config = dict(
    vocab_size=2048,
    norm_place='pre',
    rope_theta=10000.0,
    bias='none',
    init_std_qkv=0.0357,
    learning_rate=0.00563,
    weight_decay=0.077,
    schedule='wsd',
    decay_fraction=0.478,
    batch_tokens=32768,
    max_steps=8738,
)
MLP neurons of a small language model. Each row is named by its layer, matrix (gate and up: input weights) and neuron, and shows model dimensions 32-159. Each number is 500 + 40 x the weight over its row's rms, rounded and kept within 0 to 999. Numbers have three digits each. A neuron's up and down rows have the sign that makes its largest values positive.
A block is one neuron, or neurons of one layer that tend to fire together. Before each block is what it responds to, as a language model described it from the Wikipedia text at the highest values.

Responds to: Possessive markers
L4.gate7:508530519510453426459513500439458525495462472442541431496477487514584501495417516478475491453515445472498535549452502523466482461521487537519534463482585495518483452496486513541512517562563388490528468559546478512520441487503431519494521480530444527519474444480457570518409500506486523452464464516516528458517465458596542579482443550483488508471598489460471496486490516483593526569534
L4.up7:506466477516420511452469514459484505480443489469506460470428485497536463481502487504495510502498482474487533524508526529524565459492407502538462514416513475470473457528460521532541422607536452528563560482492566556523441425522493540530494471497508529505493468498490515447442519443500545480466442408546463453463535495522521561547403511496477392495579460490509499505498593502582472531474
L4.gate8:497590485532495531482479556461498553432417550497458542476458474551570540522461508516476460435456547474451472430513524532467523457551547476564555503478521521556440495487439530513577490499535440499502519517425494491497379533552468490454470525496560548482467510552502520610602496509503529553469471525542544505519469480565431540523486562531543517522496569523492472456457533476565515541440
L4.up8:513543455571489450429449530481495482520485560530519538425492488514506566537515426550533528557523509497503494458487502466469470489528489460503451505490539510507470537581567470498535501520474499574551455527524517521461460480488451464471482458499470481497488517528480507493498544471435413509530500510521516509519399479546495516542493428508381539491563418586506490460503537491489515484487
L4.gate78:542521516466404437488436500516544482496481502453374470477470485558572485456466479544547376550602477489496459516472507536477507498560562503527446552457471469504541446507442469534530496464534455467475501493428463487524474527441426546530439469482486528548514574457510525507490419552515432585463480503485501482437480457548505499495489487488409533522483523462403505532519593489576482499473
L4.up78:491566482537486503530530469484553470543547482506504499491463548501437517532508541560521580529540494464536475495501469468544493470469538411495540500457441519517412529486505503503569542567519491462551491519525433443496506498502493475507538444510483482479448473485486445544514489534520507444522514583438474470498453437555527498489497601464509517553554509491448550480469572467451461511478
L4.gate107:457476509483515511487457534500563503549500602532527573496514462477518479484446453593488482463490527449484467580454464505542554508477430527532418513471533568418557435535494495469479477554512488545463493448494502511457456500442471468541500597434534538572503525530437502419443439564461551508434498420446465428472543493511509417486515545531471516508518515488475521463494498462547478486551
L4.up107:512472467461541567502527445448523511577452454529419532509512462515530522473474477528534531492478477435499498510470527504541469493556468521518519474472547542488518460498615492507582476510525499552445573489523540513516455499537509515467519578472518448511490608412414526550494481458459470492495530449447471441511431553461510503525452588456468452499539530482448472473552477459534501483531
L4.gate200:473483467431458458481468478458532543483486512448451477521424581482493446549453483496456463507418575496515455499513453552465478549542432483485498490470518527491514461485504494561549505546524488532454560568566485514567472523552526516501528550526482537488542560466450456553473476481553501455531477512458544511488495504505512478452510539539429494492513525501417520481455535486561415458526
L4.up200:497512509441554549490481529509586486420490507510486459577464529464435490497500492559471496521510481541502548477576446525497470539540471562513539511508508535494533569521532540455496490482467503441530515399452513471479473515504550518454582584513475519466568428559445524578557491525533552506499459441581463511497429558501528579468488515606562427523509521456527503516543458471481499550516
L4.gate285:525454598523551510449513522528520543510522530475550469505420507499527439545503539526440549504516439577530492543501503474491514455601452465583518417407490543490537533500506547513536549531510493423481476532490499551578505472518467522590495524470508469551469513539489428488466447541505501494456456474514502555470487495495469500448484523484479474539455470443511529497475615444498469526463
L4.up285:393414538508432484565517441506533483538423537549502566511479464438466441542477537521521403554524487506456483470498456473458493466522411497481437449505505433546510536523506535466494586577486442523498542533497433528522421455455428556503445484490501467486518437464489433554445502553552512508490430505531466454471552515405529489436514535492503508518477506511466472557555528493460446494511
L4.gate339:430456522491435591489616472541472518509537553543508540512524558426489504527479517478506573530496566424542506508494503456466591503578422488464491489452518516563555534452574498572505491508489485479519529515500530472473450538525490581503450435440518521454507504511500474527463441483436543483499427494489487516415479534517560470538483511481534481526461505481502550550462511494428442497419
L4.up339:500493430540532493576535437551394504489477528495492499504536475456538475503438537486472473498541424526494506442513442495547500547521488471453514521466455525575469517447486477605519477500548506443508476542512573575503495513528464510471452492480452525507526454532550510605504458510449495530489508510482495477454580495507494524480520487527549503539482525521490480524524519410533480571492
L4.gate577:516603497496513489454525528463491529521452539520492494465514428524523450527505503589455469518519492492504580506520497567506553486506462480532477552450557490497521550553509489465538443507461439499443511481475538543527499426498463532519454545439548459493461531531517535595505485511497518434582501497447517477458468489519508483506449463465451542482526533502586481492388452488526493414480
L4.up577:488491552468466556559485505549452508496477426488520447543489515377571492570455542524446556504445431472544506498494533491460590501470556485514496462510589464484454494539519528503548514462468419554536538549526462483423512483572540611495464532466495508584442512486462508485488472471455499519510492507433479445548464506457510482518516537437505537523586520485465515512481495442506517509490

Responds to: Aspectual start/continue verbs
L8.gate45:544543489465436504478491466421541594436481554470506544473482578516505491534492490487516518449484472479541526489463456488486479492488487542443461525492472570536508526514557545531417501450484497436539439543496489474461516551495472510549487514500537493482583430488484549481487437483455532552447497461491478484502435501533560440517527468542517449479430532486485481466465385495484480488514
L8.up45:433492435497556542507516543566509502535511541507458478570536472478503456562470540499528442447458554524499526525420538519537556530501543443484491550506525517534462515545533557481527496544537521470521463459529516518511506472517462463546503596529469450584624533521527517499509469485433521506468425543483554466515559514487540422474507501500475439516490484463507487406525421520520460551545

Responds to: Verb completions in biographies
L7.gate10:457499501450563491527524536465601474446510462468560520483489500491497440502561598551484446467489434532498467384461485523450489498551496516549511477577520536506535474498456494511475464527579470525532471514526503520515521490494495497469465587409565456483538470433485485494413518468460420472495565476531422408505464475500485508441553453468567532480472559532482469527541507495558495519515
L7.up10:556502528474527500541527532488501503510452545596483494538464567622449501465553505524529529441560523477522441432525432496524481529563571516514477472482569454499500420544463511552478517414503482413441516467542474523602550509500421496477512525527524547529531525520499511538471544527522539506465505499495471501474428487477478565494593419485489516409526497424446544581513518460532501488478
L7.gate21:457413523550470531495546416529570536544441471468520517496553409486488482490514495506503545505519518568539446454508507465514507508586419473531476555456533514494525430549494557526493489469509478515532511553539519467526538507473550537507514465550479495487541522444617495523516538442459497506492464543424491455482511521539572473504500544501513466544472471532523513590522497489509547511471
L7.up21:524469448458483476487431501483520516402507456489523479548493476550516503418528423437500518537524561568535490498484562486439534467488454534492475510548518438504466501514513503454570512515500562508518524494495530489460569508568546502553535506514546447512510426438577516528463503449497554510509527500471454475594495513533494567472448521482492527447459523496523432480557462457512572476511
L7.gate153:555455467470484500471518535486502552508467490494504413519530476542591467477527476411474560475528486473481497495471462527466452477547551478535495491523498474556478422418501510487569525512446525410475422473462461494561504467548485426495477482433498515549516464528561540472495509520469539458519526470503547506424467426459533520426452458497507504493570534450557481500523466526431482471469
L7.up153:496515540608493548482468519533475529495461452491532543409511515500487503508515447476457525486490518565486476454476519459465479526555495457450521495468563493458502456421538478541546506462516501556434438450517494486531517523615491533577523512488461481576498541435463513518538521411475498474524470559491506455503517480485504477474508485507465529421525481537499487513519434538493550431472
L7.gate283:429515503535559500498526538574454518475565532498515560554454485497431440494486492540514500400436495536570567421494582463514485527466467448471520535465535548507495482582544396445536515488491539530481455513506391540526560497554461513556468565479511478507509516442586517519515565538531516483483491598542530445525541476473508551611472483432448473529514558576471536490441490516484460479456
L7.up283:482584491458430523498515494478564461510526467487557468444430558466505446549404426602417554467471508545461497495515473450486472528503544538502541463515499437488528526498434563476539440472550410467407574467505511528547492535517452478486411438481499453519478530389489545559463496514438513483521543568487516476505541471553503492521496482432498549532488487447480477520494476485483502497437
L7.gate295:482549496479503498513483471429478538524541516574541489501507489504474490519580486469506564516430483531479542516509483472454516499471522456525519445461440473455492528505588593521483494507483501476494540454519475423439480499511535456597452473491546474507510513416523522485564459514477510527488422481484538436485503535530519476468508498493528515458498496441546492560559561432531511467486
L7.up295:489575447564470450497466522558460553520459479563474493448485443550450460461538495461485540455472497495522505547479515499480537548505426459512390508489481484524534516491430518534575533485463505461492512572441549522421482453468465577470515506484435474564502495485498542517468420494482552492512451497500504541511538507570513456441493505397438461569469532498416476490436505490530550492522
L7.gate388:516483488513489540494481452493508476533529552475516524514547453577550526529482546488466458531476533569519510429407482517503551507502458470440542461508495456462479504547523525534459425538530476502518550469487481456405473431459502448539480506448523459546502454496514529573525462555485522525548507456545513589504474543465499483486506587479496529488435614423459499512466498481509514498554
L7.up388:528544494477528460596553554476508458468444458487582497443537473493547433455531466589568514567549503537486506513511497470449520574522546570533462535528553510532424544497539552494549491472550494469452460425532477490509538512490573499487469544546474475475423546492445525559459408474505557517444561465486487526496474543443474465447546455452465440416441435504526482510498455504495502409509
L7.gate404:485454545438547479516515534506504542490505509501500428555469492462467488503500533569446528504499519541477526502477542583498399500501459486545503526460439514531515465536539502492563541458595462462585498554476496494489580500508482521557524564491509439444465512469510615552495493557496577479547564534454499562479477441469520496497460436436410527425557441480442564495526507546469532464435
L7.up404:492506520495501543497532512503516405427484458480530472547493468530527502496471509489502531511471492570473473469499498523475490496503583493475538513522503526475468480463576520560574481517452523526462478510575475450502480467504479538573491522545556460552509533469471504478442487554491511552574458455467507398517488471557498511382493520457441550509482576498501508435557510505545465457482
L7.gate488:388459467457531550519453506492445471517543448434452494452470390518545473479536564548424504448534550397534529519437458513471489524539437463506500494462521521428487523537582445520506510504445472481589538406494468598492516459499493487494450526452535474513508534424490501486553512538542547488538504505571499542493470561483488457474494473546463511471443545506547552524491532458465535486477
L7.up488:486531456546506462532505505498458442497502430552494533458549533474526535512546537523532517450481480531544498429453404522507496508480473494446571495432467518442453553545515553502481501476473512484539376475439497453490460511487451445579495475475543444441542528469564460510470528507433492470574495485500484515520451464449490476543510473519511540499511541525524527515612451510490474502463

Responds to: Especially/particularly connectors
L8.gate568:473453468538477490464526494469478488502502541503536559462514401494574552446493465499520501520511533471464500590467507576512574479505497446475453499482499514506458491502554503466478498561519498478545482478545421488468502506448523546511520500553471479473495442512471368526462491454513575434486498470540461513626485493508445561478494523521529622527433456486478462513515484486439530460477
L8.up568:619480451392455509473512477502494522537440456415558559529522470510511608484574487484486512429538488457462520479443505554556484516469479466550466476494522462515536542489545556477512582521547467461527488479425561430490506557480464501523426532491420458582573495488514546430497474507507518485487515461518480506544479539502438564538402545483515490519490417490507526506494499461449492487518

Responds to: Partitive "of" after quantifiers
L7.gate111:463497425473496464499549504540503469483525522528485488567508474491545517428498475546571522497480499517417576426463540540503423533483561511482505449470497572536519535420499474523533541555506470544422565549526490454503485481556555491503455535551525523541472465474547437543454429520458566570490415481511448518566472516444443544532441560504448554538461451486468462546528462500501516518486
L7.up111:474506509531455436457470487470495504427483418484492478472512478469540545539535535525486487513440510446491531513522487490510505563507523555463513508494524478580524549488592518528506520493497527481519539508528464514472545481500551439558491481550561466496498576513456400539450524493543534514501493550454503482502483485452496424584494546459513504576502508486557464538527467491519476531553
L7.gate127:502525469424431585465500491545517541479506473496505555454477496538567482497499459521487530491465468498515454506453425468480416479537453459572451445485472443492534486487503464440510573452432437487544443496450477483487548481495502505440533548517523574506473484459503449529498493464452439544522444489493467564502522444520484409557475456409509522490501485478500554505466482459499527394477
L7.up127:550447512439517507419504525478497435423475463553438544453503401468516522468487472501483533453511455524549497528592465475449499531511496512514475546513549477504465447538467481556574460474469545553530472453501548514513556552486485522476433469530440531454458448480602515490507515543482448521493506459519509558532470537561558463537508452454452554495502517494498578453508481537600497522408
L7.gate204:409508522486392529510511485428568511438383525484536486510510521525560553442504412519528538503553461493513440478503534511532536508474533500562480480551486457531469544426536465444437519529444448538508510533437389490490474465480541534495559523483501456510531545515487512587513520465492451510516529496501525542567539509522545625522466459505486507472558466438527466536470470547496479535473
L7.up204:456503517476457536516517562488490520491498541536436500417513481454507503508434546544546470496540488486475536536453516481541481541482491479471459545588487495456567560483500476537492496510457540481524508535565555568454526532488478544571460599531490498515528467604530445501540492548524482507463534476515489445447429455515485486545552488466466456477505566431501602457503466524514492511459
L7.gate289:502438456527523450542472527445438553493464518554487520518476457520499475589495500476472494548496507564524582473528597539455414516488467455428418561493506438456476515473506517479458500479504484514428500436463538459523462463522506520419500542481486505553501556486479421506527477489464545489518529540516526517468515483467547575484503536423559534506478510497471480529443481444498465489504
L7.up289:491485408559517474538536600487470523492528571489471556491549443508487490519455439512534465521499495551474543500520482436457498525498505557499465463541438530439424499511548539496486573527512526460552500496552541484502484492572586474502549512463547495493444558506474489458484491520444430514530537535425491519519504437534448515549443508551534523521514536512524558551475433497522458475521
L7.gate306:457460527443486463510515471466548511476449528509554573541453534481525517538531439498514553572479500485458511451428526496519469548530542597506557450410503394527487504493507572520536541550480470545428491620547528536512533534433478495469513474495451507476550435520470534482587541455499485476512545512470436496485481507500496451470422465478552484491492489497533503533464548475579534463502
L7.up306:497429506488511494512430493445461454526481506525479422444448530466558442405538495531475428525527494476491515562467514468502470514507496528506554464533553548551518546552498562541448502488438514465493475498492491516545532515500525542510492487507448524503556456502398464479487465577498491487482573506596575503462460483471495546533491458498490511489459482467522410457483582437477475528470
L7.gate492:463464529494485513490539503508493482484525577499422511498509567480548487564558517508553466468541504492467509544568458520567522538549507525432503476457460470579532555512575560471467566502493490511532442484543490417548503558495502599500487478531540489501519460471477475608532453495495542473526472499519500503511496509542448526531515507459450514518567478507536510519544519457524441572434
L7.up492:524547465563482532575535501542476487447507532457500494446565527495518556559495440467496492562440545501519480471483525512566554424532594599482481475468455454519484475478475522496508473523473572505514462510465518534448529487440545555527482476494524538490509536496521469528505423421558518500480548483501519475520503522557456463507475463513478425515436516522560479519481475444472522468515
L7.gate530:522480432522495526551515514489508493472448520552486455448483447549543507457522494414509476475543458434521477506540508597453510561526487461455473515438472506553508550470554483552496514503457500423523533486459426556495504544474501485510494510587431518516442498527427489520480509552497449528483460438465485508500492465460480439554480529476508526514537547518477487567469451450576478484472
L7.up530:547453489481479427534550536551438545494560480498469481487471516511522526563403473502472442481468545492480503575515473515529571516539540535534462498503506507506560501500573537515518473457548449496493498506435514447483461506523450455494609512536484458545490487515442436514506505428463581481490479521497485582516535476473547483566487558429575530539471539503529520562431487547536469429509
L7.gate587:447474463471589557520555566571526509484504524474469461547457530541530551475478526575524469455490455433519465466475491464491375449530449542503498429485488413566522542564528518596518563482476510480512408505514412425452471463518509455437545511509501478511456476505539538508457482541444498500571543467470457527466480510485483498532565494534566523500500538548494504464536485525540464501487
L7.up587:482459542542459558459488462540399560447573421446541522432534464474544529528415456494459477526501502492525487490472561432500471489476570534451480562480566476521496541549510467535514472488518549377466485493524456470488516473526471519534510578511438533535477569463495474567522492481498505448546506481417518540504497530480514492472452523498550547499523478487550437513492452468486474482482

Responds to: Role-assigning copula/as
L8.gate578:481485443512504613421489464474464501519481499459518534591459563524505464518513460463503543519499486482610413466460522470518514509543457444515462580482467464486418452528512492436546451567542442441462454543432507528522421446501561460576498549467453528523528508489512495544495451493472502543485539524486517496559501506457466499439529476546482520495499543509454593498503424471492581509489
L8.up578:443498490499506505454521571447454576513413589592576425475582519528526464486524496486493491534448461518487466445461429460490513472511494504458534546439483458460502501580582504488522490495439451501501551512531590547442530425503523558492516534494363540550568482494517522465520511508491459530471482451521508526523499490461487492520522485529435466444505494528498515552448537563501473539452

Responds to: Token after person's name
L7.gate188:497453489512520494479541546515554500485505470511570485444531434526489509485534534526523627464498561474527492546423477484519450504460540513527493473418533544497435458481426516543551517509475447547490525543549499467505468592479546472520473482428530487462560509479578487497447547539509511490400490486522476527450519520539484539501496516500486521447511518391415518502512523511446552480463
L7.up188:517444438561442436498479420443481501555462495430514506558507494497511442573349512536469417570533473495426474458489508534554485532560461472554546487478480525506447486422473436552495488441495481456486481459588497518527491566542517493505491519543576536475560488499511438505548501468477521447495563559466508492547515499500518470442506573461494536464486416522477507538534512485479476469474
L7.gate320:575501554482579394497534484509535592515483491607489491464490478549485496512548523569434583465485505483560522485461491459553474491527465521544530521503521502553472542463524555435457523527429454529516459521471441429529516399546447503461499483535456489496578536452500487501557473459484579467476488466587549461504467503577506494537499502547487487474506463467565508419483514467515518522461
L7.up320:446537487557516545529500440486536537499454572497486415509512574463579504468545543481544522499465517500466489430491443504467484524467450514461476480494521555523491528503534491512415465552527481414461461482544504526524554429504569454569542617468486515426467548453511450417480530498552440547500473534435500550465452461512559464500475511498547472463511491454502542487452382465525520506438
L7.gate329:510553512542516457513505519451479438460538522491510488472491478524505544472508484496454491499471557492465515469504568561557476584517562494413601465487529509434508526466480477523531491532578538542467513513485542519447468519494556488415576478540470562485489527474475415519554559516470494537528493491415510472513434409507556500546544518511531449462469552453473463474483508544500568522411
L7.up329:559502471533522526478498595577503477588465509551545566557493531533423513461574547491536531514550573395470453511489516514430505543473486461526453557493494532590476449552481460523536553481490469626569486513502552450442459468516552489539481559551517559508478485495572453490504468529528532456480515476483473444495559424556570485520469496490498459438520493586502492496549483502464445508505
L7.gate409:473452395506515536477509566464566539483485526514534519534514468538497543496509493505528534484489472470503504409435631504507525546451484449545507461533480458523467466449512535460555515520538452523552589542421474558543456496455443473501503424535487505500553498444515499484504463550500482475443476454481524522461493545402478485491459500528517534523459520442513496511450517527491499477477
L7.up409:408548498490432488530527515511506543487481529477595501466448522532494526541463493474499508475590512455499425488502508543451532406480541513507464538469514562552493499445551534489441509475508489534503454438474443394584505404496493477460462534480417483550502479466468511449542477481510526512503561490545498525529393530474551537451520443476499552456435481458512415552541552445507483505486
L7.gate495:455421423510520485491494506470577524533488438496527464507532481496507503462448512478431504454457508508459544462491529570463455522483409501490513485554464557506467433556543525498429452541536490366510465510527504467520431451526556541495505504527520447529480511493483445499493505517534476523483564476516458557509444490457415512475535507460475491453489572461455503514519548483524552511515
L7.up495:427516436417558421494508441442514525600500487473495486436505557509561528534448511508533549454473534543531502462472523482464593471538489496495540473513512503499562516502451485525557545512464484450552449488425504508489472414509467479505480413538470467491473497483478475434523540522459539511514539496442525529525504562489470480562497469469509528521455458502539481527484507560448529446481
L7.gate560:514478484548520495531554511494549534521512509516553477581479492551465483512496537534473531516563509514527556479560525547472488456508554480523472442512472497498517477538481549366536509536540529455560553495494522463536398481451486482512505549490532529517516485541465555493464448579536447508471497545468478498548499500520515503491532533509494443511516521451532551441508482470447519460471
L7.up560:482486472471485471485426461486548581440490580477501484506498570489424508478521511508447547444482511476491551457530547540453506482511508492469435447540489506568510474594495536441442481528492475546550545539483582430539454445506517462490484504528550611555544563505440567440448464490484540519478478504418468543483495459473498467471508465451491503473538501482475504479531450466500565500570
L7.gate592:486485515568527560492535478474564523461541524491520447477506533560527508538500491504534518499508533427544464491444504566464479500493557454514501449474517521532545520447444569537476507541493510474520491559490450412514472502520449486519479423468530510490513429433487497455443555531494538547408570569533475526457455453530496419485456510402528534466537508445434458404518496489484509483517
L7.up592:529478453457499488506532429480556514533445408506512460498523482484488530536480496502468571496507505461495499557510483554504372495487507476488526508496531501509593478496473519499517564404506515537558490537507503442492553562545496480543538539465418467474464490441521519506583490533508490459458474525551545542528520506524460436493469461505484578485458540498524493509528504509490543508515
L7.gate593:494603525538493507498520533482581526501480448462555533527512536507527510512517484571576576526486547483494493524489486449500482589521495458518493522499579559480498402485510510432516463472545469573484481507465507505478512441498496466484466551470435550465489465433618503490505517478475496503520525462490514494529504542552504467479483522515530506445421459578488482521463497458516485532432
L7.up593:513494468564471549506553511475527563495486507501500502482490457507477573489442483459511471482526489500500512445535524491468542579505483454507544505467531537536427474500524486509526494574472452549507531504407533505446508529481445484479516545583511500571529504517553525489570505496555513502435515491484459476526452491524492468549471560427403512483522462410455544581426483430424451456448